python train.py --num_hidden_layers=16 --hidden_size=192 --num_attention_heads=3 --num_key_value_heads=3 --head_dim=64 --intermediate_size=512 --vocab_size=8192 --hidden_act="swiglu" --norm="layernorm" --norm_place="pre" --norm_eps=1e-05 --positions="rope" --rope_theta=10000.0 --rope_fraction=0.25 --qk_norm=false --attn_scale=0.125 --bias="all" --tie_word_embeddings=true --parallel_block=false --init="normal" --init_std_qkv=0.0314 --init_std_o=0.0 --init_std_up=0.0314 --init_std_down=0.0 --optimizer="adamw" --learning_rate=0.00181 --lr_mult_qkv=0.4 --beta1=0.9 --beta2=0.98 --lr_head=0.00545 --max_grad_norm=1.0 --warmup_steps=556 --schedule="wsd" --decay_fraction=0.612 --decay_shape="linear" --final_lr_fraction=0.0 --batch_tokens=32768 --max_seq_len=256 --doc_mask=true --train_tokens=356900000 --max_steps=10892 --dataset="wikipedia_en"
MLP neurons of a small language model. Each row is named by its layer, matrix (gate and up: input weights; down: output weights) and neuron, and shows model dimensions 64-191. Each number is 200 + 20 x the weight over its row's rms, rounded and kept within 0 to 999. A neuron's up and down rows have the sign that makes its largest values positive.
Before each neuron's rows, "fires on" lists the tokens most often at its 100 highest values on Wikipedia text that the model never trained on. A number after a token or word is its count.

fires on: "." 80, " War" 5, "is" 4
L3.gate499,206,194,201,219,196,215,185,211,228,189,176,136,217,214,230,195,207,206,203,232,177,179,222,240,217,217,198,222,168,178,212,219,242,213,184,159,179,194,204,193,208,185,191,204,190,190,198,185,222,185,214,222,210,158,149,165,189,210,207,196,233,225,186,209,189,234,168,215,172,176,196,178,214,180,216,174,169,188,209,188,200,213,185,234,185,203,221,224,188,163,207,202,191,188,227,229,180,223,208,196,179,211,205,192,224,226,169,212,214,201,168,176,194,220,220,197,187,206,216,222,196,218,221,183,224,209,187,221
L3.up499,195,216,157,198,220,184,219,183,211,214,236,159,181,186,202,209,216,197,192,184,214,201,211,190,209,211,200,193,209,185,190,205,215,202,182,217,213,188,253,234,217,197,207,174,222,217,215,234,192,177,223,204,185,198,219,186,208,219,193,177,203,201,202,204,169,204,197,172,187,233,189,199,201,219,218,225,205,218,235,150,216,250,204,194,218,174,194,196,199,189,166,181,194,167,217,212,208,187,213,192,211,199,210,193,168,194,250,182,236,214,173,206,204,216,171,206,188,226,205,216,221,209,195,174,210,209,175,185
L3.down499,187,191,211,172,179,211,237,203,204,175,184,205,219,217,187,196,187,204,190,213,216,199,194,204,179,170,186,205,153,235,166,194,172,160,213,225,192,213,158,151,187,210,188,208,193,218,191,184,219,193,186,200,197,220,194,180,190,189,205,222,202,194,207,180,200,182,208,243,154,221,220,218,178,202,185,195,226,185,188,236,187,164,167,187,189,218,181,240,210,218,226,206,210,213,217,192,209,171,193,248,211,222,182,196,211,194,216,184,183,189,194,189,227,197,204,167,228,183,196,219,196,198,184,177,173,211,238,190

fires on: "-" 84, "|" 10, "." 5
L2.gate392,191,194,199,179,184,184,241,177,206,215,186,164,195,198,241,199,212,190,202,209,186,179,177,211,158,215,206,199,196,193,202,173,208,198,212,223,227,177,180,201,208,237,218,204,184,191,222,217,199,162,212,224,203,214,199,185,244,215,189,178,186,206,222,195,188,199,182,180,187,188,217,210,211,177,189,165,233,180,213,203,229,169,212,192,186,176,200,213,209,208,213,208,218,196,192,222,220,182,230,211,159,190,259,209,199,214,192,211,193,171,196,192,221,164,186,213,202,248,210,202,184,204,175,188,212,204,184,203
L2.up392,219,186,163,199,208,166,213,149,201,211,171,135,206,208,207,169,231,186,197,198,196,183,197,171,178,218,232,223,192,199,183,199,201,183,202,182,221,179,205,223,186,212,263,201,194,212,220,204,217,195,196,204,180,172,226,235,194,205,184,211,197,233,177,190,171,228,200,190,205,180,214,228,191,258,218,246,175,176,217,186,228,207,219,204,211,227,188,202,221,217,209,182,178,189,160,215,194,209,174,191,168,236,210,211,199,194,204,163,219,216,214,223,204,210,172,196,199,202,210,199,207,210,183,184,206,155,222,195
L2.down392,224,191,191,192,194,182,210,205,213,210,195,209,211,213,172,187,209,185,202,172,223,196,206,222,196,191,208,223,42,234,224,234,193,196,200,197,164,200,195,174,197,195,179,194,181,216,204,197,219,189,175,185,205,199,171,181,204,199,222,207,224,197,182,200,209,202,209,190,221,206,188,205,219,225,213,197,201,198,204,185,186,206,206,198,211,195,167,268,196,198,232,197,212,190,225,208,241,215,205,244,224,202,205,229,182,209,208,209,197,195,207,177,189,210,230,204,183,185,183,168,173,224,181,176,191,211,180,187

fires on: " of" 100
L2.gate91,227,164,207,201,253,203,185,216,188,216,174,181,202,209,206,202,184,198,214,215,198,207,177,178,203,228,195,220,205,212,182,196,195,199,204,198,226,219,224,160,175,193,188,253,205,175,221,195,234,204,157,173,203,207,197,251,201,208,212,195,184,207,182,179,186,208,178,196,222,163,196,208,196,217,201,215,228,199,201,177,190,236,184,210,195,202,209,204,185,203,188,178,203,195,229,210,200,194,187,195,195,247,190,186,222,190,183,197,212,216,189,204,165,227,173,175,163,169,201,188,207,232,176,200,202,183,247,196
L2.up91,223,200,202,263,218,180,184,246,232,200,250,178,199,179,206,190,187,193,201,198,211,187,203,190,198,209,200,199,200,172,205,160,185,222,234,239,207,166,218,210,178,196,199,183,205,191,208,197,212,177,201,187,219,213,244,213,227,194,194,213,217,214,207,185,196,204,209,215,182,200,206,181,196,177,215,206,224,181,227,197,188,202,199,218,211,205,222,190,163,205,202,180,176,182,187,195,187,192,182,203,199,182,214,174,198,167,190,208,242,170,184,186,224,178,196,187,188,255,183,209,197,200,198,193,194,197,214,175
L2.down91,162,238,201,200,196,196,177,177,193,192,201,211,182,154,211,220,198,224,192,202,209,207,173,192,172,221,194,206,125,194,199,198,218,197,213,211,173,195,213,192,224,189,221,179,175,176,203,187,225,231,189,162,193,179,198,228,207,206,207,194,216,201,198,174,198,214,177,217,186,207,215,189,183,208,187,197,196,207,177,190,181,226,172,186,222,168,203,221,203,167,161,182,253,221,222,201,216,221,211,190,190,226,176,241,204,203,164,199,216,207,191,189,213,196,216,165,211,148,205,209,180,227,213,216,217,199,216,225

fires on: "H" 20, " Hy" 11, " am" 11, " A" 11, " Rh" 8, " 17" 5
L2.gate134,194,181,215,234,183,205,212,218,216,251,195,193,208,190,154,186,164,192,214,210,196,252,189,173,215,203,188,207,178,199,170,148,192,194,199,197,192,200,195,188,209,187,215,219,182,225,216,233,201,249,212,223,221,193,215,181,204,190,240,201,207,241,229,219,212,207,230,195,198,211,180,200,178,218,204,166,166,219,208,169,211,163,215,178,185,175,204,194,211,193,212,215,230,212,227,201,201,200,196,203,174,199,210,246,194,190,224,163,188,188,190,197,208,204,227,220,213,186,213,195,246,172,183,181,178,190,182,213
L2.up134,212,219,178,193,192,185,227,219,176,199,203,168,243,205,140,182,167,205,176,212,185,226,189,194,173,218,223,173,197,166,180,215,207,222,198,139,191,189,174,213,196,176,201,236,227,189,209,200,236,172,207,181,192,190,228,220,186,231,229,205,192,205,232,201,173,237,183,249,205,169,182,196,194,221,201,200,195,171,200,219,184,188,214,190,192,227,212,212,192,193,212,217,210,204,201,209,206,190,205,214,192,185,191,179,188,183,203,171,211,198,193,172,253,177,209,190,213,195,223,197,219,193,203,177,174,195,225,210
L2.down134,225,232,166,217,180,200,207,209,208,233,197,208,193,179,193,198,210,242,212,184,186,215,218,187,184,201,197,203,192,148,232,221,205,212,209,167,185,207,199,177,161,201,195,220,205,196,178,192,205,161,194,194,174,177,193,220,199,193,183,208,266,210,217,199,198,199,204,208,195,208,183,217,198,188,187,179,188,202,189,185,215,222,212,236,205,200,180,188,167,205,212,179,208,211,231,185,220,178,207,181,228,223,220,195,217,234,176,231,192,219,189,208,163,208,235,193,212,182,220,192,207,212,220,201,177,253,209,186

fires on: " over" 31, " about" 20, " than" 11, " of" 7
L10.gate146,220,169,201,183,219,187,171,191,221,168,172,190,209,219,213,181,188,197,217,190,222,189,145,195,207,180,206,195,203,224,190,208,177,241,199,197,210,239,200,188,200,191,205,196,205,180,219,236,183,230,203,169,214,193,205,202,213,209,161,207,162,218,189,229,200,218,214,205,192,183,202,222,175,179,161,184,232,215,190,177,193,201,159,204,196,201,205,187,219,202,192,195,215,209,240,170,224,189,221,206,213,205,221,191,217,205,207,181,180,208,192,178,164,158,190,218,231,210,219,207,189,250,220,174,237,190,220,198
L10.up146,174,217,212,218,181,175,175,228,188,188,208,212,242,238,166,204,184,155,197,190,187,159,190,216,212,178,217,219,183,192,195,236,178,178,217,231,203,216,177,195,210,218,199,236,167,205,199,190,238,183,183,181,194,205,204,202,223,184,189,180,207,197,197,180,205,199,255,189,204,198,178,189,178,209,231,222,210,173,222,166,213,209,203,233,188,192,196,183,199,193,204,196,201,190,181,201,190,235,164,189,200,191,217,206,202,196,204,206,216,182,176,195,212,236,217,190,190,219,206,201,214,228,212,217,180,170,219,186
L10.down146,221,163,223,215,206,199,200,170,196,172,163,238,233,244,191,204,200,204,212,173,205,205,178,201,189,196,212,188,152,223,184,221,209,178,204,221,201,196,234,170,183,206,216,172,226,180,214,216,218,217,185,204,191,190,145,213,224,204,212,225,177,185,225,191,199,197,216,198,197,221,230,203,210,194,221,191,203,193,163,188,233,169,178,207,214,187,171,212,192,238,169,169,215,212,185,188,202,219,196,201,210,224,219,203,182,169,176,198,211,230,189,208,204,209,160,202,226,211,194,205,244,175,205,186,190,184,214,209

fires on: "." 90, " ." 8
L2.gate210,173,185,190,181,215,229,227,211,212,180,181,216,181,190,234,207,217,190,203,238,185,207,189,180,218,191,171,178,195,157,219,236,198,251,174,155,221,185,163,212,223,204,188,207,190,207,174,192,221,192,226,198,197,216,182,213,209,217,180,245,204,204,211,182,178,174,149,186,200,173,226,208,209,180,225,179,229,190,209,207,215,188,211,208,231,191,157,244,192,164,212,207,199,229,208,215,224,218,196,242,213,168,158,202,184,192,178,189,192,178,169,189,207,209,171,202,209,208,206,187,191,155,177,196,194,195,198,207
L2.up210,190,196,186,177,250,191,228,177,191,182,220,182,192,169,195,214,201,219,208,209,194,201,173,182,193,224,197,198,199,193,169,206,218,209,185,215,166,200,201,236,234,209,226,199,222,196,190,173,190,223,257,215,194,174,211,231,182,205,166,209,222,210,199,203,191,219,201,177,237,202,221,230,180,232,202,212,217,210,205,164,232,245,208,217,198,227,221,186,184,156,178,181,178,222,222,179,204,174,199,200,190,205,191,207,180,251,193,171,211,247,177,224,233,221,203,165,186,192,252,215,223,223,210,203,209,182,186,187
L2.down210,180,194,205,182,216,195,163,209,202,201,185,206,191,220,177,191,195,222,207,178,211,212,197,202,202,139,171,206,127,232,226,212,192,177,209,197,201,174,211,190,179,219,195,213,167,220,173,196,211,218,188,215,196,185,179,177,207,206,195,242,196,216,206,178,214,205,229,214,180,201,185,188,186,182,198,193,190,189,208,216,197,167,180,202,214,188,190,241,209,233,178,228,208,189,214,176,177,209,203,260,215,205,198,217,209,224,204,205,162,221,184,194,213,212,218,202,201,182,191,160,203,211,176,191,203,192,192,165

fires on: "s" 66, "t" 18, "ch" 6, "k" 4
L2.gate426,174,208,216,225,223,183,183,199,208,197,213,193,210,218,211,235,205,212,205,198,195,205,202,170,189,169,223,213,221,198,194,196,201,211,192,206,175,179,192,209,175,229,172,163,207,179,219,213,214,201,137,193,214,235,212,189,180,189,210,210,210,191,195,174,211,177,191,199,195,174,242,198,170,204,179,189,192,165,195,199,197,164,192,194,185,224,242,187,195,177,181,196,232,222,206,233,188,176,251,194,185,182,221,175,217,187,192,213,174,228,202,196,191,199,187,187,202,201,178,184,186,240,218,215,205,221,222,206
L2.up426,202,230,184,181,196,201,196,189,219,211,185,215,227,213,243,244,197,213,221,223,210,190,211,196,189,187,205,219,155,195,210,210,172,178,223,209,198,197,169,200,221,201,209,192,214,224,199,226,232,175,172,217,197,173,216,229,223,219,192,182,209,189,203,213,195,189,196,231,180,210,186,245,178,181,184,173,230,201,188,198,199,188,220,203,178,180,238,150,180,188,198,182,209,237,224,205,202,195,205,212,192,194,187,203,220,227,220,185,160,230,203,211,188,206,206,169,222,167,223,180,167,198,197,238,201,198,212,174
L2.down426,193,188,187,205,167,209,200,217,195,200,168,199,187,172,191,197,202,189,188,224,160,212,189,215,195,181,185,202,194,172,168,171,208,242,170,227,188,211,221,178,185,206,194,222,209,170,213,169,253,188,191,221,182,193,200,189,229,211,208,213,241,217,221,229,176,217,256,190,202,173,202,165,228,231,228,152,218,187,186,183,185,189,187,226,221,213,217,197,180,186,245,185,226,222,188,205,214,204,169,232,201,211,223,202,232,203,203,184,144,167,221,225,182,217,182,189,214,218,233,233,222,200,206,191,198,174,205,242

fires on: "A" 80, "R" 8, " A" 7
L3.gate226,193,192,217,192,149,217,207,218,172,218,236,155,205,196,164,193,199,185,210,178,192,240,189,188,190,179,202,187,200,186,224,199,198,203,195,212,221,191,187,195,194,222,210,232,194,198,221,229,230,201,206,207,211,187,241,168,205,207,212,230,221,222,192,230,205,206,207,194,214,180,204,233,216,185,180,182,149,159,175,214,185,205,173,193,207,228,185,212,182,196,232,189,201,159,158,199,227,227,208,180,195,213,170,190,231,202,179,184,223,227,180,194,162,186,214,209,208,202,200,185,178,211,203,203,199,195,183,183
L3.up226,163,185,196,202,186,227,184,205,192,166,186,183,234,239,210,196,214,196,212,219,184,184,199,147,216,221,202,191,199,201,204,162,185,175,219,188,181,192,207,210,209,151,199,206,167,214,201,181,189,192,238,255,206,190,222,158,203,247,206,218,207,222,200,198,168,185,218,210,203,200,220,202,174,188,217,186,188,190,239,216,214,180,176,190,187,205,196,200,216,227,198,198,229,178,170,180,178,202,196,210,190,224,199,174,206,173,193,244,190,205,173,184,226,183,216,240,235,188,188,234,225,186,193,200,170,206,237,210
L3.down226,239,217,208,177,184,235,242,229,167,240,214,210,203,201,176,176,221,224,224,175,182,239,208,190,199,222,192,206,178,170,200,206,208,216,211,190,206,184,223,220,174,207,202,217,205,215,164,193,167,217,214,181,172,175,183,177,204,183,246,194,214,175,218,196,201,227,199,189,205,205,201,194,224,178,179,178,190,211,191,191,191,175,175,176,209,205,213,208,184,179,196,184,213,199,221,202,255,169,187,165,221,208,180,179,178,177,214,192,178,217,198,186,192,181,196,230,174,180,205,234,233,228,191,202,171,191,152,194

fires on: " 1" 28, "c" 19, "e" 12, "t" 7, "f" 5
L3.gate345,179,200,181,215,221,209,162,209,191,240,224,190,218,244,209,233,221,209,189,195,211,165,152,162,217,213,203,194,206,221,208,207,180,205,187,186,188,195,145,195,201,232,203,215,207,213,203,215,182,171,188,181,230,195,186,150,232,216,200,161,201,176,198,194,183,192,192,205,203,195,199,174,209,178,193,180,196,206,215,155,158,169,178,191,200,207,178,187,205,198,207,204,223,202,235,193,166,218,206,205,195,175,207,178,208,242,193,199,199,205,173,180,191,190,214,219,235,195,208,205,189,186,212,213,192,194,261,184
L3.up345,217,217,212,197,192,205,193,205,212,198,221,227,192,237,212,174,248,216,195,185,200,207,180,185,174,224,214,206,198,219,175,211,211,220,183,203,143,164,211,202,174,218,194,216,190,188,199,207,229,220,203,214,209,166,203,240,211,229,221,185,215,179,198,176,186,223,237,203,187,215,193,165,184,207,216,214,222,221,195,199,225,229,196,223,213,187,181,193,158,175,210,209,189,202,218,206,191,204,171,201,204,205,222,193,189,205,191,167,173,219,188,204,176,173,213,212,212,183,184,196,162,205,172,212,180,211,197,220
L3.down345,162,215,220,212,161,210,208,164,191,188,197,201,198,224,245,217,195,209,221,229,195,160,208,200,194,205,201,184,148,181,185,193,179,226,197,213,202,226,227,200,224,203,186,208,220,173,203,202,185,180,196,202,214,207,205,219,194,186,205,154,202,194,243,208,193,179,137,171,205,197,207,216,241,200,200,215,238,198,210,195,210,207,229,176,212,164,215,230,169,204,209,222,212,193,183,200,220,186,206,187,187,199,189,225,174,195,214,219,193,180,155,184,201,208,194,209,196,206,198,223,212,189,208,155,215,182,200,197

fires on: "\n" 39, "," 30, "." 21, "\n\n" 9
L2.gate363,227,184,171,197,191,178,232,184,243,227,192,199,191,231,195,206,236,197,201,185,204,204,193,201,159,227,238,219,189,175,217,207,206,221,176,189,203,211,190,198,179,216,222,190,207,170,224,198,219,197,217,188,198,176,215,192,213,209,170,190,202,214,182,224,158,216,176,195,243,187,196,195,200,205,197,177,184,207,192,208,223,206,220,206,195,197,187,214,198,161,243,201,168,211,217,232,209,180,222,212,192,206,180,194,243,207,148,176,187,180,184,214,207,208,210,220,215,232,192,220,197,180,188,172,186,191,196,209
L2.up363,243,200,179,186,196,174,218,194,247,233,175,182,200,223,211,193,243,198,190,181,195,200,202,183,155,224,223,237,181,157,208,186,213,222,196,177,207,209,197,183,190,195,225,203,211,165,196,184,233,200,203,193,177,148,214,201,190,222,173,189,207,214,183,219,165,212,174,198,228,179,195,234,171,208,219,182,190,210,191,208,214,195,229,227,212,235,215,230,202,166,202,177,175,213,209,195,211,160,206,207,179,222,190,202,218,215,145,163,180,193,184,220,216,212,227,230,214,216,214,218,210,190,191,160,210,182,215,220
L2.down363,200,212,192,204,203,187,211,207,205,215,199,193,206,204,200,201,209,204,212,198,195,209,206,213,197,203,202,206,0,195,203,205,194,196,206,199,199,210,188,180,197,199,186,202,191,198,203,204,212,198,199,198,200,191,201,193,200,220,195,199,249,200,190,195,208,192,207,195,178,212,205,209,210,205,189,195,205,197,202,199,173,185,201,206,205,215,198,258,194,197,199,204,205,206,209,201,190,198,200,218,203,190,200,201,194,205,185,194,183,203,193,208,200,201,212,195,203,217,213,193,217,202,200,203,191,203,201,200

fires on: " a" 59, " A" 23, "A" 18
L12.gate472,220,220,215,234,184,224,207,173,186,181,205,191,205,186,201,188,237,218,196,200,181,188,209,172,145,233,188,189,213,178,208,208,182,189,213,182,186,230,205,221,194,231,201,187,192,226,202,207,186,227,222,188,181,174,208,169,202,181,214,159,203,186,185,212,213,182,226,177,177,179,212,211,240,222,217,205,175,178,192,173,226,214,204,146,192,203,200,188,196,254,201,193,228,187,161,161,193,213,212,187,239,239,212,213,201,218,214,224,195,244,212,193,172,211,176,207,194,213,233,220,211,169,180,215,206,196,194,200
L12.up472,193,169,249,204,166,219,211,225,203,196,189,205,149,204,210,216,202,199,225,179,231,203,211,198,179,202,219,199,177,208,209,199,221,206,223,206,152,211,170,184,172,210,172,244,221,208,194,205,182,205,225,210,205,207,224,188,198,182,193,189,193,193,172,189,189,222,207,194,220,199,189,216,204,143,189,203,217,201,188,191,219,186,190,189,215,213,182,195,229,176,183,229,187,201,204,186,230,201,222,142,196,211,219,203,204,170,187,194,165,216,191,189,215,225,197,246,216,182,207,205,227,202,194,211,179,193,265,204
L12.down472,182,197,219,194,192,207,193,188,193,201,198,180,201,189,205,207,216,264,202,195,191,180,208,169,193,227,190,206,228,175,205,210,197,189,208,195,213,208,195,230,205,231,206,219,189,232,181,219,193,198,199,201,215,201,233,153,170,199,187,177,232,184,196,191,223,170,179,156,198,141,223,222,237,191,181,193,184,199,202,184,220,206,206,182,165,203,199,194,175,204,220,199,187,247,177,187,205,208,196,196,216,223,204,175,188,178,177,217,212,215,177,211,239,185,195,202,175,219,223,206,223,180,199,195,204,208,151,189

fires on: "R" 99
L3.gate36,203,239,188,161,191,215,192,191,212,182,217,190,241,213,155,201,227,226,185,188,193,216,212,171,212,163,174,229,188,200,163,196,209,172,185,215,172,224,200,209,193,194,230,215,198,198,206,159,179,211,176,196,217,153,211,220,178,173,198,229,193,202,169,240,238,197,208,202,166,219,202,195,236,215,222,240,189,197,226,175,181,197,200,199,178,179,170,170,219,191,225,194,199,189,171,190,195,170,199,166,206,186,215,220,209,207,205,217,223,181,175,203,203,208,245,217,211,196,194,197,217,207,203,187,166,190,180,211
L3.up36,202,170,187,193,175,223,194,229,197,175,191,182,203,188,210,214,209,183,213,206,225,166,190,211,190,171,188,185,183,221,205,180,216,181,187,197,213,222,194,219,202,198,171,223,186,182,190,249,223,161,166,243,191,195,220,174,205,207,204,198,201,160,174,216,206,188,198,185,227,198,194,218,162,166,161,182,207,224,208,173,224,200,210,184,198,205,214,200,197,199,218,228,250,182,180,201,188,202,211,216,185,207,204,232,198,186,202,257,173,193,202,195,215,201,219,202,192,195,180,230,197,199,186,197,162,232,174,226
L3.down36,198,183,216,206,189,229,188,165,198,223,197,201,239,235,208,160,232,221,185,215,195,203,205,183,186,216,205,188,193,180,213,217,232,198,190,183,202,186,216,196,180,182,213,162,246,209,190,218,209,233,210,197,204,200,212,211,172,188,209,219,221,210,183,188,204,180,189,230,207,209,207,198,194,210,235,184,213,216,181,194,217,179,200,183,194,169,196,221,185,202,177,209,212,224,204,235,251,204,216,187,229,179,232,190,188,182,192,129,210,203,190,212,186,207,207,198,216,209,222,177,211,189,196,192,156,166,192,198

fires on: "-" 18, " has" 14, " have" 8, " he" 5, " He" 5
L12.gate88,200,211,197,201,204,201,198,211,204,198,215,236,204,202,229,178,179,206,222,214,190,205,202,204,200,208,178,175,212,192,145,212,246,226,195,175,173,210,170,192,224,210,208,225,203,196,210,222,149,168,189,232,157,232,218,169,229,184,186,215,211,222,206,221,194,172,194,166,189,184,174,252,207,218,197,237,220,173,222,160,189,183,216,205,198,179,222,232,182,215,188,208,165,197,206,195,201,199,222,203,199,183,211,218,200,175,228,180,221,219,214,172,210,221,205,233,184,198,185,209,212,230,210,200,208,161,158,197
L12.up88,222,212,174,162,193,173,188,188,204,202,221,192,162,164,206,191,235,169,207,208,195,219,234,233,188,199,184,207,223,201,169,207,192,203,202,190,183,187,202,191,166,194,222,187,190,236,199,216,178,218,198,195,210,196,191,195,204,174,196,181,200,218,199,178,221,233,198,172,175,219,201,210,200,208,187,212,192,216,195,228,183,226,210,193,219,219,196,202,191,179,244,169,201,193,213,202,190,193,207,224,192,199,197,238,199,215,221,186,199,202,194,193,196,218,159,170,197,200,238,200,212,209,192,169,220,208,192,150
L12.down88,187,194,215,233,196,189,186,215,199,192,213,268,214,162,206,194,189,204,209,179,205,204,194,186,218,201,195,200,222,221,202,207,212,231,185,196,214,183,211,195,218,191,223,211,204,203,201,209,190,170,228,184,204,216,231,197,210,176,210,219,132,204,196,201,198,138,191,204,231,218,210,184,221,163,201,210,230,186,180,164,212,204,198,240,188,183,195,191,207,186,198,227,170,210,198,190,190,230,173,154,187,195,216,196,216,185,217,185,201,213,223,168,215,185,200,211,208,183,217,222,167,197,207,168,183,201,204,206

fires on: " of" 77, " Native" 4, " Total" 4
L5.gate252,176,215,210,232,248,170,220,191,197,164,163,201,208,220,225,194,205,203,225,238,191,196,210,213,195,194,195,195,225,193,190,187,185,227,199,191,184,223,191,216,161,181,211,200,212,190,201,185,169,211,211,207,197,185,221,236,198,208,246,166,191,214,184,206,207,203,197,220,204,170,203,225,180,182,215,207,199,160,212,208,200,228,240,174,190,189,170,191,180,187,189,179,175,211,193,197,159,213,149,212,188,187,186,204,215,184,197,241,173,181,187,202,165,131,175,212,199,185,220,193,189,242,226,200,229,207,210,210
L5.up252,234,179,221,219,221,211,185,215,194,183,184,212,165,212,209,201,183,166,220,170,219,220,161,192,200,193,230,181,200,212,214,166,232,209,204,202,158,218,203,180,190,202,190,166,197,179,246,209,195,204,233,154,249,197,173,175,193,194,191,181,213,223,185,218,190,231,193,207,193,174,187,166,202,164,221,213,230,211,206,168,224,219,202,184,201,185,217,205,209,213,175,174,164,196,205,189,216,204,212,215,188,202,221,204,188,222,203,193,209,217,183,188,181,234,200,162,241,217,248,210,215,210,210,188,196,205,175,185
L5.down252,187,208,185,195,207,218,181,194,188,175,196,213,179,182,163,217,183,214,194,220,205,189,175,214,246,232,216,195,154,163,202,221,206,212,220,199,183,228,170,200,218,231,226,177,176,190,216,198,175,198,213,191,177,168,192,188,217,202,179,167,263,206,193,185,223,185,200,217,174,181,192,188,169,233,214,195,196,178,166,200,178,237,178,171,226,230,224,198,240,178,164,213,185,165,237,217,229,179,217,214,202,181,193,219,221,179,172,193,192,169,174,204,208,197,181,186,196,213,188,189,192,185,195,223,206,221,200,219

fires on: "ly" 26, "e" 22, " of" 15, "%" 9
L2.gate188,215,220,200,198,205,189,184,210,214,188,214,178,203,189,232,184,167,206,209,193,219,203,185,173,240,171,210,194,195,201,216,180,195,161,210,190,161,239,205,213,166,224,210,213,170,208,187,197,209,180,200,196,222,171,202,216,169,212,180,211,203,246,195,242,169,185,184,208,236,170,222,226,159,225,192,195,178,179,233,179,191,207,201,195,183,186,200,189,186,230,175,153,207,174,185,206,233,205,182,198,180,219,217,191,232,226,209,200,198,207,199,200,191,190,188,199,201,201,232,219,238,240,208,215,199,188,188,162
L2.up188,214,203,231,231,198,216,220,214,210,214,202,227,191,172,230,183,210,199,185,180,230,175,191,191,238,167,211,250,197,223,154,191,222,196,213,187,215,200,221,170,205,217,230,236,230,182,187,203,185,203,193,187,200,191,197,196,194,193,201,207,181,168,211,179,218,243,188,213,185,197,199,180,187,180,211,171,222,181,239,189,183,207,215,201,180,198,190,204,197,192,221,170,255,171,195,188,224,186,180,199,176,210,203,170,183,176,179,219,172,194,195,191,185,168,180,227,182,235,219,182,205,200,237,161,204,187,183,182
L2.down188,215,181,199,205,174,182,184,211,206,197,198,210,238,177,213,212,201,207,179,212,202,209,186,207,225,232,190,206,104,220,204,199,210,229,195,138,223,194,196,170,236,200,214,195,169,203,165,197,210,219,179,212,182,183,170,222,224,169,198,197,203,181,219,192,206,190,179,207,213,190,235,207,237,208,181,191,231,208,193,194,216,177,172,193,182,179,211,230,194,202,212,223,206,199,245,191,198,193,195,201,195,183,226,183,229,186,198,226,193,214,196,144,200,224,192,203,193,165,152,172,177,184,216,200,210,194,174,217

fires on: " " 68, "t" 19, "e" 11
L3.gate165,173,225,197,212,220,213,217,200,225,231,204,183,214,173,201,179,189,213,206,187,201,194,202,187,190,194,236,187,206,200,181,192,184,171,198,170,211,200,191,208,213,227,183,220,191,186,215,198,232,216,178,219,229,162,207,184,174,208,172,192,231,189,200,208,185,191,215,191,205,208,203,188,183,212,184,159,200,179,186,185,162,172,178,203,222,219,209,184,206,210,206,194,248,168,206,223,185,198,193,232,209,213,192,194,180,215,220,199,195,204,191,256,235,174,196,218,240,188,186,192,185,218,219,216,188,216,218,155
L3.up165,189,251,173,220,218,191,199,196,184,213,180,177,175,216,189,196,217,217,213,181,200,224,171,196,208,247,179,228,177,157,225,202,206,187,183,196,206,157,170,174,205,213,185,210,239,223,236,228,240,194,209,187,244,189,215,177,204,227,188,206,200,190,202,190,167,210,219,221,177,189,190,187,184,229,224,197,182,195,162,198,197,197,175,194,221,197,199,182,216,193,239,222,221,173,214,221,167,211,189,192,183,182,208,171,236,198,191,186,175,226,195,245,197,212,199,217,208,220,204,197,172,220,200,213,196,185,176,155
L3.down165,180,202,211,205,184,237,238,213,166,191,214,186,238,186,196,172,216,231,157,198,201,220,211,202,162,211,194,172,160,165,183,200,207,212,175,185,202,181,193,214,237,195,174,214,201,214,192,200,206,204,191,199,198,175,210,210,174,202,189,197,206,203,187,201,192,225,166,155,186,214,204,209,216,219,214,185,208,188,224,180,167,177,206,192,223,196,218,168,222,167,191,192,209,215,170,212,224,194,188,200,182,185,199,228,239,228,200,220,165,198,207,192,215,213,204,201,194,179,203,189,217,233,194,194,198,197,228,205

fires on: "." 95, "est" 4
L2.gate279,187,212,202,211,144,222,244,184,165,215,179,186,194,210,214,198,188,187,162,198,176,178,201,214,173,214,191,181,189,175,192,191,195,195,173,224,197,203,242,197,216,219,214,185,199,226,180,216,222,192,203,244,163,222,179,250,197,204,196,217,255,240,204,163,207,184,180,228,251,198,171,191,220,203,233,159,201,213,198,182,200,192,198,214,189,208,228,175,207,194,200,200,178,185,231,211,198,201,199,179,196,231,185,181,232,204,187,200,186,202,170,183,193,218,200,199,171,232,194,202,183,185,179,199,179,187,182,212
L2.up279,183,187,220,176,220,191,198,175,194,184,177,183,180,183,207,186,229,206,175,208,176,209,214,153,187,229,216,179,201,178,196,197,227,202,186,209,200,197,235,209,186,186,198,172,229,170,205,198,205,173,199,189,209,194,208,220,214,200,198,209,207,186,184,181,175,199,181,184,212,205,216,238,195,190,210,231,191,179,240,204,200,218,200,228,238,194,203,214,202,194,154,178,197,236,194,196,196,185,243,205,153,211,198,191,199,206,223,179,195,205,190,259,172,194,191,175,210,203,239,203,190,218,210,159,205,173,218,223
L2.down279,221,199,187,200,206,173,166,220,213,185,180,200,203,212,221,199,206,209,224,196,185,186,226,190,186,188,198,208,165,271,201,231,206,196,206,209,183,202,173,180,206,173,173,211,202,208,207,158,203,186,170,186,200,178,183,150,204,197,192,214,172,206,199,223,228,213,218,203,155,192,201,192,202,206,211,170,206,162,216,205,199,187,209,215,222,189,222,266,206,211,237,209,186,185,205,185,190,209,188,267,207,196,178,243,180,196,221,198,194,194,194,181,222,233,211,218,192,171,201,190,194,223,191,179,228,202,194,200